Part of a small language model's weights.
Training: a variant of Adam for these matrices, 1028M tokens, 7844 steps.
MLP neurons of a small language model. Each row is named by its layer, matrix (gate and up: input weights; down: output weights) and neuron, and shows model dimensions 320-511. Each number is 500 + 50 x the weight over its row's rms, rounded and kept within 0 to 999. Numbers have three digits each. A neuron's up and down rows have the sign that makes its largest values positive.
After each neuron's rows is what it responds to, as a language model described it from the Wikipedia text at the highest values.

L5.gate2028:436526555549487462495503464573502432587538500494558503515415398488545469529507499484508515542441597471450497415505454482441440504478496542445471538506489433543534538503556526448544561432506506545538510468587492444511477498556420516386539480419577498503446526506464497463468493490565550553536579517582532481564449510426456500532573428548523468423434488454510563531536506566525485511437472382522458514468498578426558598475498399435477448593465473413459518388497542480446504550524472497428454530518504482479514474520506505547527467509624543621486512480463541500388502469447486531
L5.up2028:437599421448507548454543556452463495500449530470499458410439460430543404570468588467506522435519529446515481503485512509566450386516474522492515565389519516486548521529564497430529500509389390524425555470495518509531379557532544509491546439468556540542521527581508389483523526523491429448544503473523432594493485466462411534459481396504517470415477537552532441399507519515539536474450517545437516635518451584522486532511537563561506587511464519462462482474423551585445377485479479522486444432439511471502477449555526445560542464459488467580500506523498543462568541410474418503
L5.down2028:507522472491410374539473456474486542522487557502525546498480617527544463462542556563458524527586490509500409503550440554469508629466554447479538533488449477503382495448358451509590516491490531504530563472491510493530601413484472504478448475512539449410565514494380444549522551469448428431500499539474525586505496558435605528585496566420570505551501500418469563501520454546575390502442475561520511436518498505494448531478530480418489457473424523497503489487527468480476371504536573517451473487507471499487498545537523560422472480404484404528458540577562468425565431566542531463
Description: Second piece after initial letter

L2.gate1527:588532460550432505521572467558588540517499505505435552434489486532543528525508494508475509496526585570581510510514484514642465471552582517520461471393578484551571480414616460467441522496519501451573590520565469565454535487489554535529407551466435502515480477447520472563443531552554460543480480631484567448462525492481505446520486391477510477513525505438482513471541510517431619457507584518619568433543563540438502515509502552488414478543544599521450480483502496591574552418581533449512423492508406539417482504499559404484520450524486524453468496540604459585533542562478457429
L2.up1527:624574516532495464533428483634475503501420526550546538505533382515463464478522420455456498497491628516519525538547524474481509525515448516554505403475473490436458398414545452480462486467443592505490522465559424584530498476531439541493545514451477503508453480465499564547520458435585534516523578487557508493542516531423448476506527450462465475474529552463482548485468503461489373482561511417497515532542525492497490426521512501526546534482477516487536491566494495603546557446488427501546455448546482374648433496525479567574527549563511522582531451536448620469476470480483491487
L2.down1527:563505472516439327479528438500538470537466448551357495406417465546536479580451438421493541564567556421504499466499495459640445572431430531460439468517564501564450429471523495453496459441450473514528501518525434486454538474557460624500517577463566428494483477484441485518497454434524453566475494440579485461522511548527516537479460478420508478430470481546447482484544545514397421446590500472551523485498566616507472481530537477489590452514524553499508449524590489484512551507465458366504428486463437434540555516567485470570556488511497502595556478599469493536461569565506492512
Description: Coordinate °N markers, infobox fields

L5.gate585:561577470457511519643507503525500518478450501498587534529534517482419528506583507543591486598513515519471541499479646479449448499463487472456464534509375514567545432549431440497521526412508553557422409523557484432425429569531530531512489556497507470479512518392544512532516492590557441522532487506515433384529517459493486496506471432491516549514491546453534418459464503563521452549471521512472532420516480476562577517493450468488504551628401516490545499434450492482459496497590487489568556460502436488445600511495427433503453413583508549560475530534507494460485520468412479501
L5.up585:494568560394439551492495494510497495409496509549489560416527459494517504470448515483534489565481544484468502579564479549491518510484546500541570511550553615480476564517499461391449521474528494419547603522424459464464462510528562524377457493542569409474505597562603514424489512484500470590514562595447541434557530424561397553503633487511519459468543530556413541481506504411483432556510614476542485553565559492527484506454470566485602367433502489531495566554517471494478508517539496567577420539443479513550520559504529518478435589463558499492536530437483519499539503406585528547
L5.down585:622451572564559545512501526567511416492539495455504552541496497518547512431477536432550524487518433620564439443479555482434607482525374505433440533519441515506402472593465390463450533418476483493459477619395547457545548420526406446528469539428405529516556501455501431451629466556586511506524593515543429336525573442431537451458565479393487433542501574505535496550424524577522471472436471534435428486507485529561474586504424447433437592427419522515509485534522527474462417556450501457494543427480474558403423419561556514518446439524502509474524467503448444432521514429465621520
Description: Piece after initial S

L5.gate844:529526502559521443545600479480473578502541616563550460409490452535505480493454482485492438471544423455497527471407532536437487462466505533457378517509452532482543487511551566524584609614519510529502511538580573507420577498523472466468435476506540452461532508553565509479532463516475446537507533449469531502412441547469516564660560518584438495516483514499566526425576470424512564561448599531491642596538459580518559504381343466501547513482552498429447527486542525528502444502645596506477598493555497589452555509549575417445511521488462501637443549562466509519425548502500422488
L5.up844:485475441582482446440496584476561494504496521540555528437493439527425471459466397481456513451555464529455513455532486548450466486490451402520465472497520507517503571478436599520443582438527559513506473610519572518460531492453536546368484465522518638474455497419509542467448567467549552572532549429456568532504540563456501470531520562491541488401551528616571553503529514497480610470459453497451474541509551471460477469400473467605467481485421484330507527506445506520504592450515495567492480453491583377517443426506464487477542490545479543473519486508480454533527534464548568513
L5.down844:515520504405409516503518471443496433533544441550476492503449569491480552501491506477452437485464487611506566572517532535508515579495440517474651375510536578463522502651416488448411446446411453541622471478517545497477519505453537580465469477454489566568575466409465471534515582420468585450473457367476489570531460536487487485520543532432383471422474553614518491494473476443503328434568492505454538484454551518523480533495551515483474519467458521466485482496526416591524602435524544421503405461419538524576484447552479598490472522507539492477509473550475511484498536433586518481
Description: Piece after initial Y

L4.gate470:472500462431470509447572543490488445510484502557448501566397449506556493455490612494579480550489533465534528540491518581476459420444511448597541571441479477494534514440436460471536504537446393438485511452457473563484450505458557569455421606475531522509504441408540607484452604465518630571481510439512455535452501399424435470566423451483556600497491542537645517478553472483480426562535435529512521546504480430411560506496525547514540494460519438606422496408454570470554476417544487510539541491579555564555522545536495504489434580465472461598519489478570561458585455512448486521
L4.up470:372419399456494497558539550433499519535592457486460541436508575409519546445538542485443582462493508601527572392423521533524469538477538480490580485523525458475520530433442504557575496515471473510500436454517551551489490452501488490541595454448541399376460613548545434546544471556472475543553499495580547474468441439524551532509509447476498471492549505496509483579492520539529534409487469438498443478536413467367508336530523599515575497508501564494460464556424550581571460496541498526464580484510497503451525413529564577504461571517582470475497457476455480414572475468535546474
L4.down470:505524578547471654502470500470565518408595564535527485554481413514492419509447483464500504420484494398501542467501587448554562504465493561533379462561515509488490455566437450434434470550559529394534510494526488457580480543500456534473517485524542493489638401516442521530419457555509436478551532506443528446573448508491467380508540587553465509496544480522345421561502477507437566551422398473503534527525459478530404576525505404574571473545481528520556421477466496485431535531412540541509453539497493452485560572485398542414438364557517558457433524641512525536442548521476466566
Description: Capital-initial word continuations

L4.gate514:581437415397460484579509461419487482411472555558622509418476535440503488440549473481527466562507403608471474472472527451497533525526553407533480497533517591553455541463557514530538531498446597505508519473479487463562505505527552539490465503452567573570545572481484516447523523451461501523474476516517498424531502606508472538496602413497556554453471455496517398475467461454472407578449535495477495541415534445453534461483524453502478586534487518369443462478495482553488456449548518542516448483598479443376506454518505473559382574426488523594453557510604441497491390421428536527
L4.up514:511465532564568538498538480445601486433491562565544467513510529614466448481483523517494474575450488499401497544455540530487567448508480443556461515536521530515487480443471534576466456482472552505387481490556487535566527555525455473472524525469458463468551577488533527456481599471451567456479488487424478513446423522552607517487533447451665517437588502539516377370558490516522442494499472573533564472427494471525545427454537510473500510426504481475506493554362528505494495432547481507524520491508470449417446452529423525506455448447484509493389433464550515502528459491458579504
L4.down514:467558557498546461470501441472488475536461522577457467489532475519497443525462572557519557491459575510502563529504502550530478465481489518472542437429582479428520515527439594573451475548499552494494483471504585563471526525499354498457546510524417442459498454532483527510403479556580534497501658504477508408446477512497540546489459531504586523459469533534512456552533475491513470477537408513564565529480556413424584394483493443406504474532472429560539578611481520465534538601521482561451525429425485618400494609513523541497457477462491520480580477413645512512506529450492500443
Description: Continuation after lone capital

L4.gate1408:479525486475468442520495495529490430473494528519556437523438520510449458560474481509528501510449516488523576619433458464587526528605512593503448483494506502575405518601521463465576489588482494559515566431546528540454523590526499491542465504552517455504487550565528440464501645430512449510560487583572407420456587506483420527514507544527437552416491557404495506462545579522526510482430568507470475530615554433490534494458593485532579407461516516430523599423516547443480500509658511463534469497446500472517449453549510514514562462576566511546536592459506518507517508458383565455
L4.up1408:461442482436571433572487445489397457405450506516567534501390533486444440570462442547469578513510572517598522493491495531531466525590558510489468562505448522509533539474508461568576444516553488502564550445502579591498477587503488458489574538525421561584590530575539449494416560465551440556476425500490431502558523486520422562408592465573445520499375544489524458503578500522502461516556493470518518570586421477564507519521549557561557479382486500473565581519475483483463501522491449464496489517500473552471420434517546587462485500531497524444534500434417457539496613509464560465
L4.down1408:522530495531492457506529471532419465469456460534535465496564432478526503574504426468480563556521535467558511428541534389554494516474460475423423492460462573538412480549541603536499505637456446360504648495523462522507396505526507501427522495524459510447571491518520388532476535478515493408433444517424394478458529516491458535553527493486492446535520479497542408448580504476562534525555496554559542531462467444397506495509496624506572415439414565437500532489475514502420554569436552546407568602444478493521477378557500510541548485500519552490537551485436549525532513441522480526
Description: Word piece after initial letter

L2.gate309:501555484597450534606452515489532556405591479462448568569480473492537539581504560565556615513459535471442464528557461440556527514587505528426443478423532533433516507583485452546515478518539540499524478573669511535578540547529456542663584551465516520581520540471545547456419424539491467520538547501510578443484508491467601478426478519532457524508423468502503525506454481574557577503529553549447585462567519494511519566563399386457409440515474525442536448533432511405522493450412567497349548466481488576464565442482478523490469478537532505444547461488481508405503522497453470491
L2.up309:534546506455529503572485583607544477508470499549574487458569537480485697522464486549564508522546476578479547469448508412503647459474468412446527530448457526347486475399502500474554529605549512536431465497499528426484565549531441502509534599453492476504505489433512478451538451467466492474592490613487438516547558461407511531545537510527526567501494433493471468389485538476467437512510502505509569429526494446505479491632473453422446536595501456481516490521488456497531512484536446404465562552478433492423501493520393523480503515444482566512498518494536525424468413455379485509
L2.down309:572591510435451586518526546480555551460527493458459501487505576487524560510510428540505548494526563482414566497513502481486413511587509420475517529400527437448499486505497511530522512378545550556425509472569505514444521484483611428446549618461523420633445494620521524468447520511507452518487534577435527523551484463577505496528464431537431518581554489612520521532489558408506495465473526492443500434352493514533409563573530445507480439559477476484539506571493471467569495512389457436435499567576442438557666499423397509518464567508503506495529575566516526499463488556464455434
Description: Table cell numbers

L2.gate168:563503575513510544503479428462519522587457511521440521573430485389480507540468604557496507432514481518489438571453563448501591493452573375564484446457450537568440496459547486499457384555505454452577520524523523459502465544436472592352480523517600569471578498497413565516470548433558533503507522539546435510598542554431537486514592527579498568429490397580511496491473440542487512477454525485516550479554528400440542561414507550427519572510459470441527445508501525463488486506514431554449459440415453474492413536535512601563488536515518558491418581505421489474484559542489582484
L2.up168:516393512485529465420495496442596547573398477464485538530490456523522496532470497485505547387578438504554495621412564527429555549434521411474549571454483530560505510430579460498456501492545496452527505562425470386486509598440525500516536522556472460484506449490535485535536525487500547478474360537468506476471545574487444514350509542585512451508569460560465447563499480582523469468455449529497428492473492484522496542582562504447496561600477388533503425461394472447469506450451423521535531497505467553485461519594526519526433514520462443549530530532468492517481500432464442605
L2.down168:447482445467491249486453504368541563514482472450533529580536507462419424472601545569488562440547510515471493472471526446449522540445523435515500560434452530554517544514624449472463486544403480574552512581430499478471511486424580524513488485552408472491502533538560513481496472510521476506556443580512462470485485484578482488412437538554498478605546503551547446460413428525543565514577493552538501473452460503455507538490544530434528436594449551464515450507473522491477513567442448526590564565477513473434573482559500435614539458569509477548593518535476524502507496486521421540
Description: Word-start fragments, especially "ag"

L5.gate762:420467539460503391474491434421515485383596514559463487570460508474506569461488528568469466468548528561451524546565464557572535453643498531515534495477476486452501408481441533505499416505518621464539457567477586515543514526469479526479492518407491411512557424536607465553535483501476518616439434418547529566526588431453451556515448608501516500378507487499468512422394478528482465472560446475526518561476484497463495410520529519468525494423458485502458522443459515441541441549525548415535493517444543528494461557514515527500426404488494432477493594594538540507453450552518523476
L5.up762:523493583518488500550460508470535475495476462427502436606488482479453557573468314524503471470454473479570606471526503552503515550568503515447463512523500516590382459553428519408562478456589591496611501445488545550515548471448491529552599470538519589538436546460457499397528532464536467401540480576516500514481453622568485559440646412433525517466492467501485512538572538476415459520504501494522462407603525621527607558541661446538398473499528521401537533566520473507566576507486549415528511609468542531502509422436492506507528556482557464602493520423574487469556455525518547473
L5.down762:504527539496479523628433490537498541522496552473478454485425385442619412507493665559524469551579551449393501464499551507397584571472546566478424528424477550485508514500548487396514432472490498486553577417508476506508464578563484400491498498593494563507447542457493425494500428610406484475449504546521543439494467462515463466520534512523530473479518509519532595511449535458552432568588504442413519430531506524558505536475497503487534546507479529523433515431535559531561515480457524553531443515523468440415583452532509386455451550435480559457532372556520518538539499422465545499
Description: Second word-piece after initial letter

L2.gate765:479430487453455472493465588474444552563494563628469485520428508542453520520514529563572479427478488448476475469536471488563497434535468502522515460359450489633404473505480493490510541463522518527496490433539426480489500544522557579502458523429482481464596509564494573526468543534575434493591424426460538472531451518485572470583457449532505503440497485391549499508491471524630495482394489494445501490512560499443561488425524479411521540548505503510502666562514549523446522573510499474485413503473521529490447475452608531614463488503432505501447507432543484475441529558438490471
L2.up765:505571483510512488469507570544510558600503475517459467433588502453449511560522483560550448396470482519516371443534445478542492413538530552578410504413581482511412433499446537466452605409575501474536492487486534523457501503508550487522449470534517509484453529541525523581423454493549459453523515397574569580454512446437483425524550515566538584492538375498441556569421398562542549517419517522463585587536571581505499475466523503544452419418483575455562555504523431443530480502446473493491549596520472506423498438454513460478587475476466472562477526426499479415439558518538503465
L2.down765:502511444548524580522555525464505540605467446494460453461489498468412552504497563552551413454486432481531450447518368550597460433570531535474406488461572429477459512499507462494500558443552445510582565447451516546461543531535497454499450518590467484494490518512556489482447500615602433422464435431559480513556427479518477529557574453535514504493587478456483520535476564573566566569450461434473553514495469500551482437541493582593498497407507546530566547528577425456599515540443559506459548529541542502445521388462535532488555409530552434580461535475457559522492594489521485522
Description: Superlatives like best/top

L4.gate415:502401523523482445526507322464418474494516458511502526493500411540415530457475549479531493505526548530505481499451497491482525528467402392534526548529550518498521559469536440543505548558530447530602480434588530587538319473548496518505503505485553512528497510527401551568505548445464471506533490554509563502491512495581531486419523477556528522380465417458602578502582493483539500477467435404488520415445466428430588553512438529497563535444552456505514517444469480588475486510520474548569552478582534617502574493489382495619492450425534465563454502598478428575504573499454479514
L4.up415:589555466445502493483501533508421474534496491452426515426498510416457529466619519431415485499572511478648515558517547502533520550449510473538391528502474520485407408504456438519428624448442447380529475612524557594445488559528451450457536529505533588480468514503500567488379512547511498485444537474594516423477573520551483473504532547509481459496500501506540537513558469467430519561508500494530474481521500481425449473567476502508599543485498490477422429558519508576463464540386503483522507510590444527426630485521506555463552440496584405491513503509502511547449487439528554588
L4.down415:433527466534511525439547421535558539413552489518580499366428393498482368504455431500539484434514502430507492501495533533528474458540560470427517563516618617506479407522556550513543577540520464565517446524547487540602513554480491413431447544451511563535577476521433497517474461503484472554492507528493474525586404447545464468493474481511511503538552536452485555579487616533488490436464431416528558457508436583427516566494530424544464453461487485419527547541406503511605472430486461453391504506493453481481467446484500511377570422480520570556447620543587500430573458557491520458
Description: Mid-word name fragments

L2.gate1096:534411575408558483497524507443501529483579490506502364536430531471450516525460559496410604450498452544574523437422528462524542510482526556535512603437463453472461446516472594539571564522469534529493561455485495554514524370543514462453415461483499539516513362522448491558587536433445450444459546514469561472450506456432450501454551498460545461530470517485521499528552476464543447521463493568625423556487544561449562515476569539465586600490477532539510528512482484468564509511487530442546502401441464503492500529464445520477441443621563525469504534408490552461455544465529472462
L2.up1096:472509473457533485443439509568578532496381528436567518560506370523613531512566556393526486549535580477410520485534499489533543449535507549419478630546526483555598456504453471465491482484535443470563592451427498450455457483454513539450565612534485561457472558548423455424536603442422529443479499568424525536430521461513572483507492522570410564490419594544530529545491484499415496510492497447518394634462408490491469521531525515502563433471518471563530447428405514516481472460435478459476474481568458490560519386495445427403533511510557494487424473539498466487565443634472566485
L2.down1096:437426544530480319413535526564502507544474537459597575507530499524479464479571518524532464512440507497484467494404491473453508490581427553469351561583578452533495532362546431495505467476499434500496531518520547478432544498399525472533564586520496551465446535412479435467406574461445494475468491545570519578490555476461547497490458496502416542450489475643472540532522458447439441510440476566513434475461420444510416458543462493527472435453548438492567499447600565446409508457414475439437521538540529485567543432589546468464481480446435423511424406460551466467536498572454489475
Description: Numeric table cell separators

L5.gate1223:527535442509416451442593490430427507496452509516509517477399589480455480535435471524468554457520554448529467527513463502436484535506597440494427504559521465538551574477544492515594447476533511442405507433473490556454382519547463533561463460442518550550486385541520494545557444456394378445383460556664497467487533509411533508488422515579387463486492479520494550495465561543532466484454593472506400409502474467499446587502509465508542486516531449499508580426512488561548470448553580425517497486510488525528418536519435555454490539515484524607408501464619439450449479507422501473
L5.up1223:565539445419460565442611502515428570522550420440531590475516528560563406459539486491527508513515474498456551472421461515519500471452515444645527552549424433617432538487483535516514507480565457518533401534446467397477655419532557526484442501433530459515610527586511528542433512507405539530583433496374461490584512594485545564538533486550441551493531482554483536532566501517476505536586530450537459478485458493516543414518446497500475412466518493529492433428489514519538478452539412488548499523538534499476477573505455503472517534526533516468491488448492517606559539536539587501
L5.down1223:536445548506526337466393533531556487504547510532507467512445452499403509517614536606543466482419527428537504505555547536554582436561541448446452434439561420519581480476516518483410438565419453633489432586615494569452493597492452451408510559433496467501499485447566565456470505603555490552486551547551607430526560489504500462449521458457552512466443470555407513425458527509483493481552498445531440486632593531561562496563514459432522548542368471508525583538468503529422599474509480516442493554630440496520471499541436435611419491478506505466538520504461483474543443481561563526
Description: Pipe cells and word-completions

L2.gate584:446422448404487462430482511486482501447511588587571458502481370444493570531457527497483566523430510468515455523488467419503551475417458544502476494540520492376525557489434540444473499560486497503560427432417455471492437435598517558514520617528403512528553509541565524534487520409464522496503548490397544478523503473535524584409467502482441512518558434531539461463565489450495439474419409465531407527479397514533536493509560485344591531588506412481460566347489508400512489530422450503528507571512482547503492419610444499419514564526520472426521510441479536555500469560466465509
L2.up584:419510552537542550565454579533551616510542523609499553482490427456495550514515434517470546528540536400531443468459520474590510511434446532470437474506540514419537570528474520539463476518450572531494404439447495557493466537552467513528509632549407530489404457495564430521460483466448473476503485572452546403462476361473557500458527505568509517501461539555479461511547444476567486529420414457496540450458574493548519525534446472402503470508410490454506500555587457455473490526398458580500533502494475477535412509495466488464515487505537462513520497469534602532558449429466538452
L2.down584:514550490457535810503456595523527577517505560577583537574584399496469473509469590541562546490548540505536508522463534512566534447541482413508496446439546453481480544585515441451423631439430540491591421560456481490529453484522582618440451523539499500524489503445492471496427476447525331481444538490367536500523521426456560466479469451545399524531477413492551581487485488499480549543509469520526500485547523493483549589573540562449469496525529472501507466552519482494422488468413424523476510545518513457430388547517550509434502559561498512522456502480627542459479445481476492574
Description: Decimals and heading closers

L4.gate339:502435493416483492504500488557465441537464536523539481505607462506529412421400530483532458503482464486560452552549466443542477496518481535456457472557494504441400513478497524519420590535541493485492403600629465412519489487580442483490510567438604481479595473530544625487495587460474480540451447518659475498478464537569477467579410470503419500463546467514497402471528441553572402505561466502492526450403431394424508495427486432457494482508478556486605483465490542435456515510505461474501501526498460511519564475504551503520450462439500463577584461540503531527548481502405494461
L4.up339:556494456496446551511465457461449540546456449505571473492453495479437511514490479448417363415557490473576513501513492452393508489606468412555373545495462584515419397432534535501447505483479515543567477483535460480519435477386452474477540502482509540534430511505469522527496492498539503477524520457380414552513517475471465376470509560479588375488523444442479472455486443436495380429467499554458523533427414504466487509456506575508537546467485490560495487568404449521496460414517458505484490507538454443461515515464515449588516524400441402538456474528455521597520483450416564446
L4.down339:479394463537465537455465440422443402520490557481635447468458489434588419440558553565527432430487431536432487568384486474442563521564520339487403571526526440436529522445525565557529463454458429526519424464391474492472550538484531514614561457498456451470483489540488486543487531527445449448526569423527421435457569578492600558536528411572491426549419500499449432439496406537607427429433543515486488486477508469463459458489583519428571506429504473494452477513447458503540436553488461498460468489532507401566473580586428401486570554524470578532563576529501546502480527493456468521
Description: Second word-piece after initials

L4.gate1102:524462555542516508487525461525478480455481436474519504516419496480442576472472422542487494477499556512471481489473454512467536429520512503575411502541520521469519477535491548554486437443442519524505487507465490473490512590469524576512481504405477536488479392532506517556514402545483518501524521557516503475572520550574494493606463519535493614556469469514585487485510540476496390437522449483414424518520561496581466565482505394400434514575548441553495556548501543520490546549502482561455489512400539447421548535550523585463483426511467497467599485467581448543536587443500531518
L4.up1102:419442450462499527474514496478588553518467502448411476438494548469451645417444485578478500463535491550480541456439449578532492580449546444489603631385461525503459510495520425438526465579496535485426507485431528409556516543491498512499496496520523575537554526564446435496539506539500565543589468520502475547430435538415486568498587463641457493473587476476533510483477608552461486503559361564468568562495530447510458474543578535513560556455487531428525508598444413524434457516468538479420494526489542473393535573454534511489541483359536435450518451549556458490593519467520457589
L4.down1102:548478432437445415515468478520439549494619445398487505479525472464474586612522594538479484539532460527531475500545562429514459443552509431469532455456528433565541510437548546403395493439543446549469501480469451601535482477504392582461523635543566527542454493572442525568515467484416461514469586495463508492472426438547536515514483460491543560489531519527453434549530467609441504511485563502548471479482441528497546483462474482564483527436418415424523486468501512512559457510556527469470407467462435595504422457499502531468463540484506556469498542450595425455366564475507418556
Description: Word and number continuations

L2.gate1479:556505388615517557504527482454538367398544383553495529501500445525478413477530448465449460521568497542498527499454464549515481510420467533585550467511501520445448528451483502434436482502610527509488443515499482469472536562485590444439463478538437590519485501474491478431389545445552555468454467468470563536455442479583328558642444504464517564415458510486482477533496510582403500501536408483496398493505566497456411531500573478566491540502521432497474601450524517444548496483489521461540521492543486521444512481481542577452541584529492435505531508522545461470513516626452527487
L2.up1479:536535573574558438433561418591475474535512556344508526446453487499501438505476484431535466403491492525538499482551464482525435471442541487428455500473534539505517499452513551472487462511571599459550437545543541598468536506459518537449446513515572462456557526505467443500560498543490570495501500469515528534559536503492395462516440446505535454447543530493497425544450455588348518547495522474484450517551554532432426477509500588497518496436472482434456641512489505447470565480514461487498420521492541456406519580576571505544538542541508521430563474544480534544534522522482532497
L2.down1479:507527487496509406397422507464455460427508495567538498565482425468537506515495556444542638552525518396461566495550497472480423536536414604495513503423564479422498521452461405530500466469376444507481488453483420464452444610548449470563465457505408561446546404568498491472547522547522630421542507472536503437500505536425529529597588540560550534531527573486461466486541549422536486518529443489423498558566552514507527419476546520528523462455576475524534512467497517509517536568455466518507456498556491569424472471519520537549470390491544426605498467424446530609443586525436547410
Description: Equals signs and dashes